config.yaml
num_key_value_heads: 5
intermediate_size: 1920
vocab_size: 4012
norm_eps: 1e-05
rope_theta: 500000.0
rope_fraction: 1.0
tie_word_embeddings: false
parallel_block: false
init_std_qkv: 0.0267
init_std_up: 0.0267
learning_rate: 0.00197
schedule: "wsd"
max_seq_len: 512
train_tokens: 885500000
MLP neurons of a small language model. Each row is named by its layer, matrix (up: input weights) and neuron, and shows model dimensions 80-207. Each number is 128 + 32 x the weight over its row's rms, rounded and kept within 0 to 255. Numbers have three digits each.
After each neuron's rows, "fires on" lists the tokens most often at its 100 highest values on Wikipedia text that the model never trained on.

L5.up966:133119158128144177078136166131114178113120157228108120157162086165157102083157105205193134140134114144150079138135119117079124092144085119096099191163079122173136154143103205083109136103154098163115222101164137112101151085126125131134111135117148106089076129129166169100128072208161159192092148185157104125162140115110142068105136144153179078111172126043106129136091106155157132165120
fires on: " f", " A", " United", ";", " F", "."

L5.up1127:140141098229173162105158132161112100157177145186156094116123107175090120146108118147122126191110092110085103142133140135132124104152117066124121085127140133137121115117138136132123122086120115119157164131147154113148125103157165130173109174043166080143132126101119175109103174141032073146154174094169100113135124063130094197138108176156093085130117135120112107107058118120153143174150
fires on: ",", "3", "1", "s", "5"

L3.up1398:140094116156157081121128079089166139145131085167186096114175122121075118135115113110107130127101088140111105124116166135131042124140145198139106151084087147182149105063074177193137106090103149152097176131153106134135166153187120134189190168124098129178141105133126091113159130166067130117221128076149081128120110121159054173151152157108160088155162155131121102122058135143144167153130
fires on: ".", "\".", " |"

L5.up1495:076144110160162044193088112144125129112102179106130104100091110200120141209119077147145100121146071144081127064159141096042149102154122151133194095019153196113148139165092154117099145097162183117095174162171123132162150128169072089139149152132167161156178149166190088124089095128136174093115186120093111174141127130216163192160135109098165078139132109181162103102110131117168106144095
fires on: " to", "C", "le", "L", " in"

L5.up1716:149142064149095120125127163079163102128141116211149097106176082191163138135169121053153092156108138149125126142119167121112108176131162148095162180083144125120180132083105100148117150100173148086138163105133146098144128096095165185140157126125145148163083077077129100041127094092134189137160163115074149113153129146193118165166140077111201131129199084115152102108125125153123113122157
fires on: "ur", "ar", "-", "al", "et", "ri"

L5.up1524:095146085094093040126172125077106143123116119108172169139175079096153114199117107122230160137136084092093098114114138178124141108168152165123134149105144165199141161106110132137132133156085180138078104090153088151085189132068102152123111159162129059137114172136111176102113107087125128120159192126100123127144078081110090106174142080130140110131154145138144055107121110054115155201149
fires on: " |", "ri", "re", "urs", " it", " he"

L3.up232:142095154186110080044102087123095119117159129142166099131187149131134112181102092131115148104141064068148108095132163161121181102114168121123139077069131159167103107128142145115071060138141100040143124129119094095103130147099135137134156095135134116160144164144151055114124129148122100110121115124119173119103097101115144226126089090083110129119131166137133177078132153103161159169152
fires on: "3", "5", "4", "с"

L5.up1486:061128130108168063128102077176130155120145115151120077158157091232108136152135147031184141141145110119120110111152115151107120149148141171123104074128103147148136141095087165084171176165113079122124171170138097149157111119106112146162073086149125115135128131143082096087130127139161122092147149074125165101141120184123100164111097049117156153122155107133148151154098149128098187144109
fires on: " |", " ", "-", ",", "it"

L3.up1485:101058088192087139156138092112143201115089096137136124140137120119144095127106041160213122125146117087102137052042124152085102132115146094122157163119087163190117105155111112180104116093107184139147159129127105139123156134163130068101096179120134120123082135120102088090144125144061139114153141124141147129154132135170206201179131198136187086170219147105145120189139126107157105102105
fires on: " ", "-", " She", " cond", " ar"

L5.up1035:151122088168157099116114149176130114180103145150165147162188120146131139092127156087168117129133140086158083099145162208115075139102134136102159158148176173151110197081157103175113183177157102166183110132143162161051109190131183122129115135082072160095122086154140094109146105137111149122139143139133144074077153156226132177085123141074079113097145117174152118167103112088113119143147
fires on: "is", " in", "ev", ":", "s", "os"

L5.up1764:066071129107139096129110167095119188101089070160200070105132106103119109154116099173135139078132136064087109102092103129109117157127119163120140190128093150133111130145093117165105045124094101150067151184148149128163118155143118098120121108072162111072091125081105100119117127095088164113079160113090119148154153132122176075127166124108167144083215075080168127162115127127152118103169
fires on: "0", "ed", "f", "1", "6", " S"

L5.up1262:136092112116109078172118061107108122124120125115124080117149090123056154129117147105126112161193144191156117094123141196076042133158134128142072166134119183134125133098191175139106088131158115151097129101165111171113147172131126113090134158098083147106117139126098115129118083142101123103118132105124118101098086198245137116136118135097122102160116139148115075170110111115135128119183
fires on: ",", "ed", " found", "age", ":"

L3.up175:145117135113171135162166154107084200181127103108155105141138141157114164126115138163095077099172094152137138080150092151180133133111138135116149119146155149116127132094158099102165128169126176089112122165165103116064168064153214165087208150085083115103155152132102124125159089145128162133162147158155111075179125121086171155085116083061165138204107142161118120173138153140125153201133
fires on: "am", "als", "av", "ury", "A", " associ"

L5.up145:122169134133168118156074159090145167059139097130119103116177106190129090095139135108109094093101128094113079088146136095099042129088138108105118111143139132105162142073144135079202152089158151105171163139148094116124129146150095111157131130084109166116094125136193132079075061150170160106155153136085134086189182180139224146133177150163151126117172110140112100092135157107147150110148
fires on: " to", "m", ","

L5.up1225:118103153159168153115091075042125197098157152118224135142155061162143117101155109135183129115107132096123159122130150128122143127135153185107110132121127101169189117170151154078171193078109128060140075125152084129074155126201123098136114104132129152115089118147101111143075079126084146197155200061077118172181162121125132093156065140123138120144164186117111141135130119148073126125101
fires on: "2", " ", "t", "I", "0", "C"

L5.up1880:150108159139138135173064106078122125120115116145172076163183097160128181159179108169150079162100150146128107087185159102123143112106158162116118122111178137137137119130074134204136175158163130083122097053175140109125142151202107118106150166139127134113155154096120125112055088094131149126089122171140177163149111099199125140185114146101137103099106098115106129223137160068098101169125
fires on: " r", " in", ":"

L5.up17:125125188151147138114141065153093180135112111159180154107147102092196136143077163106148142132131166109094111135139147101113119141132144111129132086121138138175152167034098125119072148152083175165133121074157097071147165124146124131129102163185125182111114056154127140136128151138120152140128178102072144090132076168114097122081119117164158161129204096134129166183123094118176123157171
fires on: "-", "h", " and", "s"

L3.up1498:092166157177122134152090106201153106144166200147120088121149073162143123162105114095161100117125048158110119136172107144119173132139098102092172144111101081135168116168117136105142234146121092147178169102147114065170149165163169161123094143157124095132104169118122101163137147102142144131130068103132095106108137133195137190155139158148198076063137109114150117103074120110064053134117
fires on: "ine", "5", "acher", "back", "iol"

L3.up1702:117112123162122104164083093138130106117127107134171108154154017104070121133109157111205149165111091130113078074107102184135117150164153151086158182138070142116161128114094164119055096151071128089126171162095151105120186141106120175105140093123138167131136109105157066109162115196102111178133121112115116062101164144186133168151087066148105138078113112109161164118119071093095096134141
fires on: "is", "9", "idge", "ić", " in", "8"

L3.up893:120063133158156123125091144130143162084106193134106140160105113165060121169125129148140113119123070095150073095164173115145090105089103113137166151098139131126130132068105131180162139112075148121136164117142176097111124089151163118147205112133071155097153059116173153135105115122104160130147119123109134171158089038142157139117159157161155100185119148180136127153122077152072143117146
fires on: "ain", "ach", "all", "oot", "ok", " /"

L5.up466:130131119127086110141112127117135123163168058122086106176149068094114153165171126083130157148169157086165092165161082126094061151110132167125135164078168166147149109130125121109161097129186121098173085131125018103100145102148099152150125109193048091099165126115106121156129126118129114106112155128105139098130095181177160042089179131068128136140133151172111102145135111104124135113088
fires on: ",", "0", ":", "y", "o", "3"

L3.up472:100032139123180143092124078104109153139118111121120114177115077120147117109090155142187106118150077122134176101099114163116137154139141139143110183151059141119164135113072210086137157101123059080124131171113072102092166144083118093137129096146167158156167106083130110133144128159077117158143124096114161172163170111110141126157100123146181091132146140103150024182114117074126150137073
fires on: "1", "0", "2", "7", "4", "8"

L5.up1471:140127017120122149122162071147140148153083133146153096128101132132111117116084138120085135117132132156074084086145108111106138121164108193125110134092117191158113083079066186147115120119185105124090113120155136163117120190125131092172124116122033189114159137116194118098101177133109134102141164085134122145125105172134123100133079066101107082151135155084089062105097114132157087116149
fires on: "\n", " where", "ing", " Sal", "ad"

L3.up1404:144114147166162133122096112112103135184186072092107172166122133156116120129133141082122109062101080121129106108119130145124103117110140128127110138102157115107160096118142168151130143091132107105154127103124166143104137147085159129149120150217125127124177039142125110130097084113129160145108170143105170102152182076157134124133117153133139130134141046116169112141134129112139149174095
fires on: "″", "im", "anc", " role", " Catholic", "on"

L5.up1722:107145156146107136141142106147120176171180095165156112128124114169117105153124083162134152144068104134107149153122131108109148121073123168118109078098146104143127073124171143123143147143131112098162126146176096095120112137122065173245152181159096181103132125186142105081109102150141164119135124144119136081134122131149124083096176119070180145134152186151144115098086131154060123082072
fires on: " of", " South", ",", " to", ":"

L5.up1402:138146179168194164133124087119103143139164096181121113110143122088147168094155147047116131112092160158171107141123139088115125125091193093107128138155125146110160102088156130118123115104167133117134110084180138118090135088146137137184113099171118164113097113128133075093109109137105101116128146138114126156106086163131101099132152078135105123155192096168115115127125087121133138166143
fires on: ",", " with", "-", "–", " and", " |"

L3.up610:086125078104131050138133139147076157141135124169178151140153076139111109132157127142114136138139109095086149107100105158132121107147144145119155106142172096197149124124120136103057098144137132095141205088114146047114167097127128104108102116129150151126125144161166189122077093217103156150144172130146179054109193134112158094120197105114167113119118131120118081118109089121178099167148
fires on: "5", "0", "2", "1", "6", "8"

L3.up972:119145093080139167144092099133131108177119177120154111138124110142078117117169068117142165121175081151130100094128093087117110113147130144113151122146130103119140123171164102083145132113100179126171133044104170159095094077164170137112051156169123178165177106110148150123145099110118075174183094091120151020107124123131121138115136065133135131169226136136113134165087136141068095141140
fires on: "1", "5", "8", "4", "7", "aly"

L5.up67:108055121127147108162129141178085163111077141108155143121225098102117125167118128091198130094119113133097138158171133160103128135203147115115133099132129149152102140139099149152094118153096103102073109071115085136097134094131158166140104060101151150149102126097166127070134162193145133110179152083126137075140117094140142169163082125163141060137063104185108117204104158122106098196191
fires on: "'", " of", " in", "a", " |", "ath"

L3.up447:061083125104147163161096132142050143122146119094169153109132106109121107183181088172148125126183128080080193119094142188171100147122137082103104109147134132147137115128126181072130133154106076059125141095117073124118126139099120132130117109157131192148079134088150192109113105131116119127194135148099142102081109119110142076085108142082118096130097117027142158123178149056180054159130
fires on: "0", "ers", "s", " Africa", "c", "ics"

L3.up1448:124154154156181140106190058113115192041143084169113176162117131143132134103132073114168100124076138088039116105078079135123143099067119150088188112100123147151114097125153161088123123068129137118099167087148130075130134107146079104154142172145080157112118073184126094155076130194074158156125177106097073145104100159133130119115152108040139095129190153161182133141064083140127108121148
fires on: ".", "d", " ."

L3.up1872:141150121165172115094087138112050095121136109168195181185155103071068098178139107150131136131124120131153095114149104112115113144190141169104169136121064090151147100102135194119043148139142135029112137130149176108108116089120144145143073105154119157100139083146126071075117122144159101159207113133125156129088144117187144153081112140156129139168077107155185100067122082118167110170109
fires on: " ", "9", "–", " (", "8", "2"

L5.up419:093082159126092101161187074133132204087164088161130115085145111156083129156104176114189095120074064132095126069102118141091154137104116081144106092111117147120120122032131061065055089105134060130137174177218137158087118108106128100160086101123184151136110119128125146177108137128139085134159168118101142121093109152127086097166156117067152184173113131108135091143116110104047114099179
fires on: " of", "ing", "ed", "ers"

L3.up637:101138078104130111105092133148107126149130135106197135174180116175081141183161094133098077147127080149084097153124074153128105091200161112119155072131158115163142140152085112124131157098114128087104167111083183101113076153135135126159146158129133125123179159113109161057132082150090078136141157127149073035115151097143080148130100117157173139157098177111059103132130106121118139131104
fires on: "2", "3", "1", "4"

L5.up546:122092129202184158168124084090129168108091096128141128101136048114135155134064125102099127110094112118099124151101137122108067184094120129126127121152106164106132126156123109085161144113173143139177119186118135119146142206222104163124150135109208130162137161099139085162070176148129235105112170046101084162095111213143131079076121137097106123119172112119145102157115092063140115121069
fires on: " Gu", " of", "er", " F", "@", " Ar"

L5.up725:099125120150128087124173066112125161172175185106158139143184154118114122155129087079177155160164131138147114055122104174188103129132108131128130164106078133143118095096068112133118122143107180159122126118190147133116194103135121132087129126166082070138100124107122096091070079162130091147119167174123144089157085138134175161089116099092058145121150130143088091148091071127140148168208
fires on: ".", " |", ",", " the", "'", " Total"

L5.up724:131139137153141147110086156201076130131144081155238053159071094154099160096076116102146138124106048109130123160148123134087108155161152151127148162124175101129143091116107134074096187088174120113146095111186155099068145073065120145108118105083155207141079100121130138121086121120130120177113127157060157098131153102140163162144155140118165163144109137160118150075107099093153126141127
fires on: " ", "2", "at", " the", " this"

L5.up508:148081108120121111205182122109081100166125101120142087134132167182117141138109093077131129115116067123059129143041176161119147133157138128156153085117168139125175142132086162061040096154077128135130150115133099116160178100118091131128120165110129173131130109062131158068162098122125158135161131060081141105118164103128153049107147110124133077090087129079127118154082011120129100143160
fires on: " of", "-", " (", "or"

L3.up1425:107158132110110138119153129118132130136185128166144146127159124146154147205134134181143072178143091146124120099100097125105090123152169158109151164145110124192161149145163111128174140071109134165115170179124185101071096183137120109165114149160115146114185083165163070083066113155101141137152189124146173106121134111106128126146137138178182103092140147164106033113131088124146091167173
fires on: "2", "ou", "0", "1", "?", "ops"

L3.up1121:085125123134120080146094140084158141132150126114114118117074078138053166167156098143160176155169098096100076095130155114182121153162113107119087158178150137165172103123137159110142112131160124092077145196096051064093167178202149192147168165153188144114097123157105085112120085116090125139137173093144154106103128159150118162157139164185128111110178154150113126175107129086154124111179
fires on: "===", "====", " t", "al", "ot", "ord"

L5.up1792:153115131162082192182138101140118107100149105150136101156117129128081209130143111108177142111161183088135088093145152149128119124126135161123135150156123165117149111121113120144197177097173137119149095109134119157084143099150109151123112165157169122055113113159139148135139116123147095113143144093140112134126120112158231113161112139103134137099172131100121067192105124107129100150120
fires on: " ", ":", " (", " |", "es"

L5.up721:129116128137176159166082048136138078189092155100159078114131115146091182115192099064107142127133124127157117152165148126166124181101131078098121179117120118162148160138149202164103128121116117178141185152126151104094115113227132168117165135071111113041163135116210113115127053127119090116158150158119126165141122136182175195151142137131091140132188101148087110129164169115119091149148
fires on: "p", ".", "th", "et", "h", "g"

L5.up1300:109125145092173147172135144107121135124173106168103102103168110103143156141152107130110080165091158135120131122143141126110114186092124151120116127111039104128158139090145090109148189079091146105126152107089096158135122131167068101136137120080113165125170125061183119077124089145077128167146130124118086136156182064113142090168115099128133089140178130163121112114142111129172121136148
fires on: " to", "ing", "ed"

L3.up1182:111112107135161156104100089163096102096161135132147173174173104072147131179141128136117162106116105129129076096109168129159127113134148107125162127153117129177123106105139107132108093111124095152134147137129165099102092152130107132114148118107167160125139147083143150126116162182153135174159098061131151091133130153099099121062099141121238167138153146160142074102121141117147152137073
fires on: " club", " friend", " town", " named", " joined", "mond"

L3.up1232:080163090151183153130114079075069104161067128143200117138132107151055062087132061101129146142119074080129133145141130123113068128103138151099154117073052089134164151104157086134126150075173222080154117089144112157069143145125153118145060056126116201156109104161132104153096140178090160197136162164131124101143127073178120170157152120137175147121168125110180096131096080102116124138123
fires on: "1", "0", "8", "2"

L3.up1227:149149103117178106153103142167172128131159121176143180176161041111082079183174133119103126149120093136084086123186173136118080130196129160122166133136077176136122196136175140167131171112127078085210170084096205162123131114154158125173085075049130128150089137088136167131126134165120109164202152142140178078085139115152128163141096112121124068114159150085080096086072093168145130135178
fires on: " ", "s", "1", "2", "le"

L5.up701:054075065107145104109156132084133172129112107128148184072151131131106133204121139129168104134099091122068120130120126155140107132174118126133119092149139132144142149098173155062130123178050116149148106119130088155121133130094148117140104121084158080162152152114163178157116157123120138103220121079192090108108134129146146087149166068085138104208135189123109082114093101086173119183205
fires on: " |", "\n", " of", "ult", "P", "ont"

L3.up244:143065087147152156108085113054105136113131110146172145132177173137136143091189068093115169167190161111125152144148160106161159065138142124133181120170103105130131109133100182153108104165097143097177128153137118133062156093215131118090125137206125106142097165128126124105100169096147192149145143096138126116151142074102138148086151139087104109091164126108160164184100087221110114116135
fires on: "un", "ronze", " oper", "an", " Van", " Brit"

L3.up780:126077079075211124077204101118091137138137046106158160134131110110096066177181088120097125152166137125141112117133109125086096144082152155133111125065130173140109145073128134116125075157153056129136148128152104137144124106137156125087126086133115163116137159166105147178124114225115172117105192152094139148132132160144120113071170079094144117224175154165146113167070119130138149106146
fires on: ".", "0", " |", "ed", "ly", "/"

L5.up1381:080094135170107131125145040077114200117161168127177153099162119165153155091166054125138081123133162071101105115123115147065106136127098109133133132129068156098114153163101086139081193103128139149119135177093100117146141189130096098131126147106085100131120092110118146137114110151081122201182182090136110091128042202058144153118128159097173044083115148154131103180136105091154112149130
fires on: " of", "ed", "ing", " there", "es", " for"

L5.up1477:078146090200159140098169104168168152131144113209130133107112091109128115126130128079102156157143149152086134122112130107069162085130093132094127139109164128127133076038115143138159163082162101102126163035109150112112135133097154124098147121125099172087153154097093163188109128132134138132210161163113151139108104113114131104159107145129126170079091142142070105102104112136142144107164
fires on: "1", " dis", "3", "2"

L5.up1573:117075107116134104128176067076123188126125160121113138165141083136111177109105082143213143142187162114114147043110109175070084155110113149135155184113126128144104137146156114112168100139112179143098120082108141104188141093071109128132077102125099079111120126082118114128097090137065106109157167088126159169099105138099195161187127112144102131124102117120151076152097136059170123133130
fires on: " |", " of"

L3.up865:073112160143147116193148139132103149116056121115185098124176094123071098132168112146115103141137108112143128124143119196115109086125154118134108177111100151140146087157066121119089090179170144112062128136144143127128145152078105113106089107098176119123147134103093158151147051100093129076143102111101117134150120203132141136124135144054176120106109107104156120148064131063136168121114
fires on: "2", "7", " profess", "6", "ol", "0"

L5.up70:083131142168163123141102128170116163101068140089148103097095100176097099130171124116150130139143114093148129094148109153122136134133125138130101113080136105138128143060093191090121103134152174120069113121142147116135160137177137131162128133066101145113151101140170100112138113121099141155124198149163129110127122124201110167088162171090111105135167150150136137118128151120144103162166
fires on: " of", " from", "m", "al", " to", ":"

L3.up283:095118121121132080123134104143082132138157167132205124121101118085108117143043195080181188123141141113124123156082195154143117129202167142087144100093170110139166138125107157067109152161091108123121128121132123079072131152180157130119107100069125148134127075128145106111127102163103124094162124120155182081113138103139073088102126078156177115081111140170126167149034089091110083190169
fires on: "-", " (", " ", " S", "–", "s"

L3.up1385:111094116163152155091151136125109119139169083187123129162182141117091160133204113108131129171104148119075104122087147151089077168095120144126078095063136143127112158132145098140099129093133147097122201143122150122150110144161125113128146069079119128114106099138131130095125126160088202159167100135131102173096137160149160102146180127102114098153169154151130144162097136069187152121114
fires on: "ing", "ent", "oming", "ually", " In"

L5.up343:139103115138154136103134125131089145160129147151157078129173152105130123138090100163139131088068069143104115108035095154132090132168182144095125128169120105142166105171169175104115126074072075125120151167121116078101188129106139107113090123088101132185092136200135160159161152177118106127129147138088135104128152144093108130198061120131103141166095095168118060120098114067147106158122
fires on: "1", "2", "d", "0", "8", "3"

L5.up968:158087097146118152164135153126137119145156168145145107168144108104155115193113108145117135210146150118128067112155106116119097136083103105127106121085098155111174131173087144115121173106126145138167139142147127086094156100167123210128175156076108111114168134070162110104165090116057166193143138137138092102154091110123167087175173112071106128177104133150131148139093161117174142118187
fires on: " to", "ot", " that", "hen", "et", "|"

L3.up456:138120132134142150152147083123061121125120120121164152143163142122135122094133127113168095125123117143102157158147143107108116138163175147108132084075098110149153148074140157049161115114142124142129155127140137128142195142143107167126112131111080152109122109118108156142083060255137151137126167089055107109133087133129186130185235111113163103104097134182157141158079146075140140144114
fires on: "0", "–", "9", "8", "-"

L3.up1913:015112151114070134128161069112054128121162112132127086173127107150113108113113096113130110129110121134082089129127149123112117137141166184085134131063105139107118126095110146149170174107124134130125138163138034113117160064161056130138107105108086117095106136166133080113090084179085174091135125156135135143133137157158079124144140095095139123091158168108131125196083090119139167179103
fires on: "2", "1", " ", "9", "0", "5"

L3.up940:101127147140148071119136142153104082142108136138138124127187111125119150192083078212127162174145147090109109141097114204065111132125136199137105144134115143153136162124111192092142062145092084149166173172222097110064102153128158101172110163115114074100103114139100075172147104127141181126166156148216132114105119171064147150111142138177119130141224128105112075097093112196135139152186
fires on: "er", "et", "ms", "ire", "ğ", " said"

L3.up332:102125107161111139180100098084149122183162052122123122165147121138113138104052159121148150087137142095074147119149154100124124155129144148099157111070098124136159110110123117066177105126101149110095171157102156151171119168116101181181191116140102103121145140138112117105106083196055254156156178132102129136116141130105126099126176126051172151098111093140127125143122140065083114134121
fires on: "0", "-", "8", "9", "\"", "6"

L5.up1890:148143134203142058080137149136176139095158176135164127129155105124102104051124119130126153167096049166123102153148129129133127076089139119138135145158058163134195121118129148099128155162081031155124093106142094106099143121209113161157137183096129173117125066091103155096117120178152107135150110100105135102112113124162095162100175167127189135104111098081076123137122108076160157126131
fires on: "on", "FA", "ak", "ton", " (", " K"

L5.up496:070139144159184116108130101152160152156086059119113103189149123129144101088123103192137084169142125123117144095185136144056083140098125130132153112128106195189156161128113155134099096157140103157158135107141096159102147134190144096121096131059053132160171124116127130155133076127157145166065181140094164138151098119135157142091155201134046101121234118149161158096125142130127122092153
fires on: " a", " in", ":", ".", "ed"

L5.up802:127062156209127157118130092140134091167130121145181141158207109098139144120112116156076136111095170146109110134174133162083123129136155216111100121135133095119169103084148120147100122123130139139163182154111196188103156130195118133132123121114145171129144110118188151091146124116178087163150168160147175172117131133175120146105112122152107112133147114166128051112147112105081121143146
fires on: "9", "c", "7", "6", "w", "8"

L5.up267:091085095161111113061088156088113149149188115135127144186142149110084119198078149133134153130096064128134124111095138144159091144168115150132103098139100138111147131063082182113131103161137098100140117086091108156123177067105163101156107141136143192105099124123111197103156125100094189129164110069148139121146134110134110137201117117156158102159138188130112049138089094087125109125177
fires on: " |", "0", " ", "4", "3", "ons"

L5.up604:082126121180113096138162147132123157121117099187179172158142128124131161127138121076131152143153146118085141067115139105098152119137137116118097172082115109170205090101111155088086111175212102120097172058137161052074156167111160147107164183171132102126126149132173083094092125092123086106154122092098129050174111132128135145194139105113099089098144149117159074129102117145172131132150
fires on: " conc", "-", "p", "t", "ar"

L5.up1250:123112047215157123139129114140114094106107133150133197233157081154090132184133091123128073176160071105104130139131186050138135071106129191133164165105147120145138179120124143116158111112131127137162120097198115098161139140146079061105129069110092076137119125115110171111066102124145144127126134160129146075190146130125051189132121153105142097118155140113119132131154103132102102143126
fires on: "s", " the", "i", "le"

L5.up102:120104078144225134087119098134061138152162197126144048123112128165117118125078137162196168144077144111125095127143174155065099163126132168117136116118153118142134177114155209117173150117181094131092090151168168145119116203144134119157101119150086154128129015164171133141094096125148136157137204083076134146148137134135109184105132125039116145114128159157112114166089144076085095133177
fires on: " L", "'", "-", " to", "n", " of"

L5.up626:155128102112136012150157133129144123119117091134116157142160148075132137172152061125188133069170130127128105116070131149116100091138183105105188150155087111181153186140106083091142154168110067143176092193122081115131127117140113089168111123097110124140128129131100115118104170150069114118149134134108123115167135111100190159143174159125174131099157091132092108195107098079095064192105
fires on: "-", " |", " who", " ", " in"

L3.up1875:143093132195097093130111171076112131119091082085182150115125161123099114158130085171139133156125095094108105095126142210172089121187159127139080171136170132174121076147146127136134078045139113089133121151102147161131149092167141146192111183154102182154067069174177117129122082155104106142095148133172145055141165153142121127152087121165169121117103161176161098111089123168134120163167
fires on: "ot", "ar", "===", "á", "r", "an"

L5.up121:095136142134151216101126124094051110154162169160147130097143101104075160124192024124134137133140111074144124151068123131132112139102121123093155111159100076188147101130142184118126104123140111146120118107091171127101169142181094095134139102168079112147143122118119138060106127147062157105140152131126102116146133113148143141115077139079176063079166129098106115102121059045170118121063
fires on: "0", " $", " found", "ick", "c"

L5.up370:079090178129129122177132118116142122137205074199161086109137130199110084108108028055108174086152076147161110081096100089096122109107141191128097069136091108136150132109132138113169142156091155184118156122136105115156134153106126102116107103091150099136116135146146166104110166131128113127172166144099113090177121122123084084144074164090155143099133102120123141098106093116095158155128
fires on: " ", ",", " |", "sh", "."

L5.up807:101061138158121108101131166103151141083167096163126126176138127146093147127170108121160233139160058084060078102098204154115111091148125154136121104136147098124152161115124108093169122140158187138181157162087069078142112150130132135133165137118138082113091137192144107097091142144128114131155144100083050124143132173116147100199148116127160169120122136115098107153120092114142085136104
fires on: ".", " |", "p", "in", "k", "tt"

L3.up1317:147146153097158105193144084173125112132092099178125109165113137173121114117126123077125056104180101134115161081147122095140126185122137208122074192096176151135175147054142141156175123188134201165118119144106096133142135186096143107165128072101095126169133147113117112105160124141128116106175163153171108122128148118122097047136119119120148132136174150166110162110093146132120153153179
fires on: " ", " results", " respons", "."

L3.up806:099115155112225090100119149102129134166066148191138138088174111089128131127142138105141057151099122156184146174119133145113112139090147114129184159175113140120143088116120139121137158125094075137105124112166177055045156135186112132123158153110080114127161127094114134126140150209121132096135154142126183154101109116140148122079129172166132128131195141168159113159147128130128140149114
fires on: "uk", "on", "9", "aur", " attempt", " ("

L3.up1164:126120151100141054148146108136085143094109172125126168120080107124122102134116138078140108067148144124096112180097113192138074170057138131133092158113121151118121210163122123135097129140157153105104197085164089149096169132148115126108192135130129111112154098099140168100154069146110146080129098122090138174111130102232166158154151081102147108188174195181097107131156138135159159129128
fires on: "ed", ":", "ical", "ie", "ary", " of"

L5.up677:082145119175131105153152127100097134158105127202145147169194066132125083191118106092117123151138062108101126140116109154092131112154077183103143128088131124139138106109113196115089079156101095108143144140127105114079116125118148101097037112081111156159205080177079105083158142125117137127131113111138168129152105110110165169169125149126181136126144140092249158088060130131129126198119
fires on: "h", " ", "ar", "5", "4", "0"

L3.up1627:064159127146086098171153124145089114154132080187193150113143088189124112100168063133146146119122139132131062055129125097169122119135154121067144119110123089138177108147094122076151167114135137128115144083151094100112130090118109136127111145162079130126159162141136134100089123120078127148122164122122066101164103113116107117148120068133120164096132173164115131123110051090112096150105
fires on: ".", "3", "5", "2", "8"

L5.up1091:140159157123151176171116115110142124137151095140122148137153089167106101172117103093166136112138109073116126154104132126081097139104137177107119098114135176097152145171153086108137219087205090156125143087128144140144112186170105142142123146057150106144155138111158126159082062124125116136120147159116144122206122119147130144151156110115149101188165113153082127126143120144149147160172
fires on: ",", "—", " he", " to", "1", ")"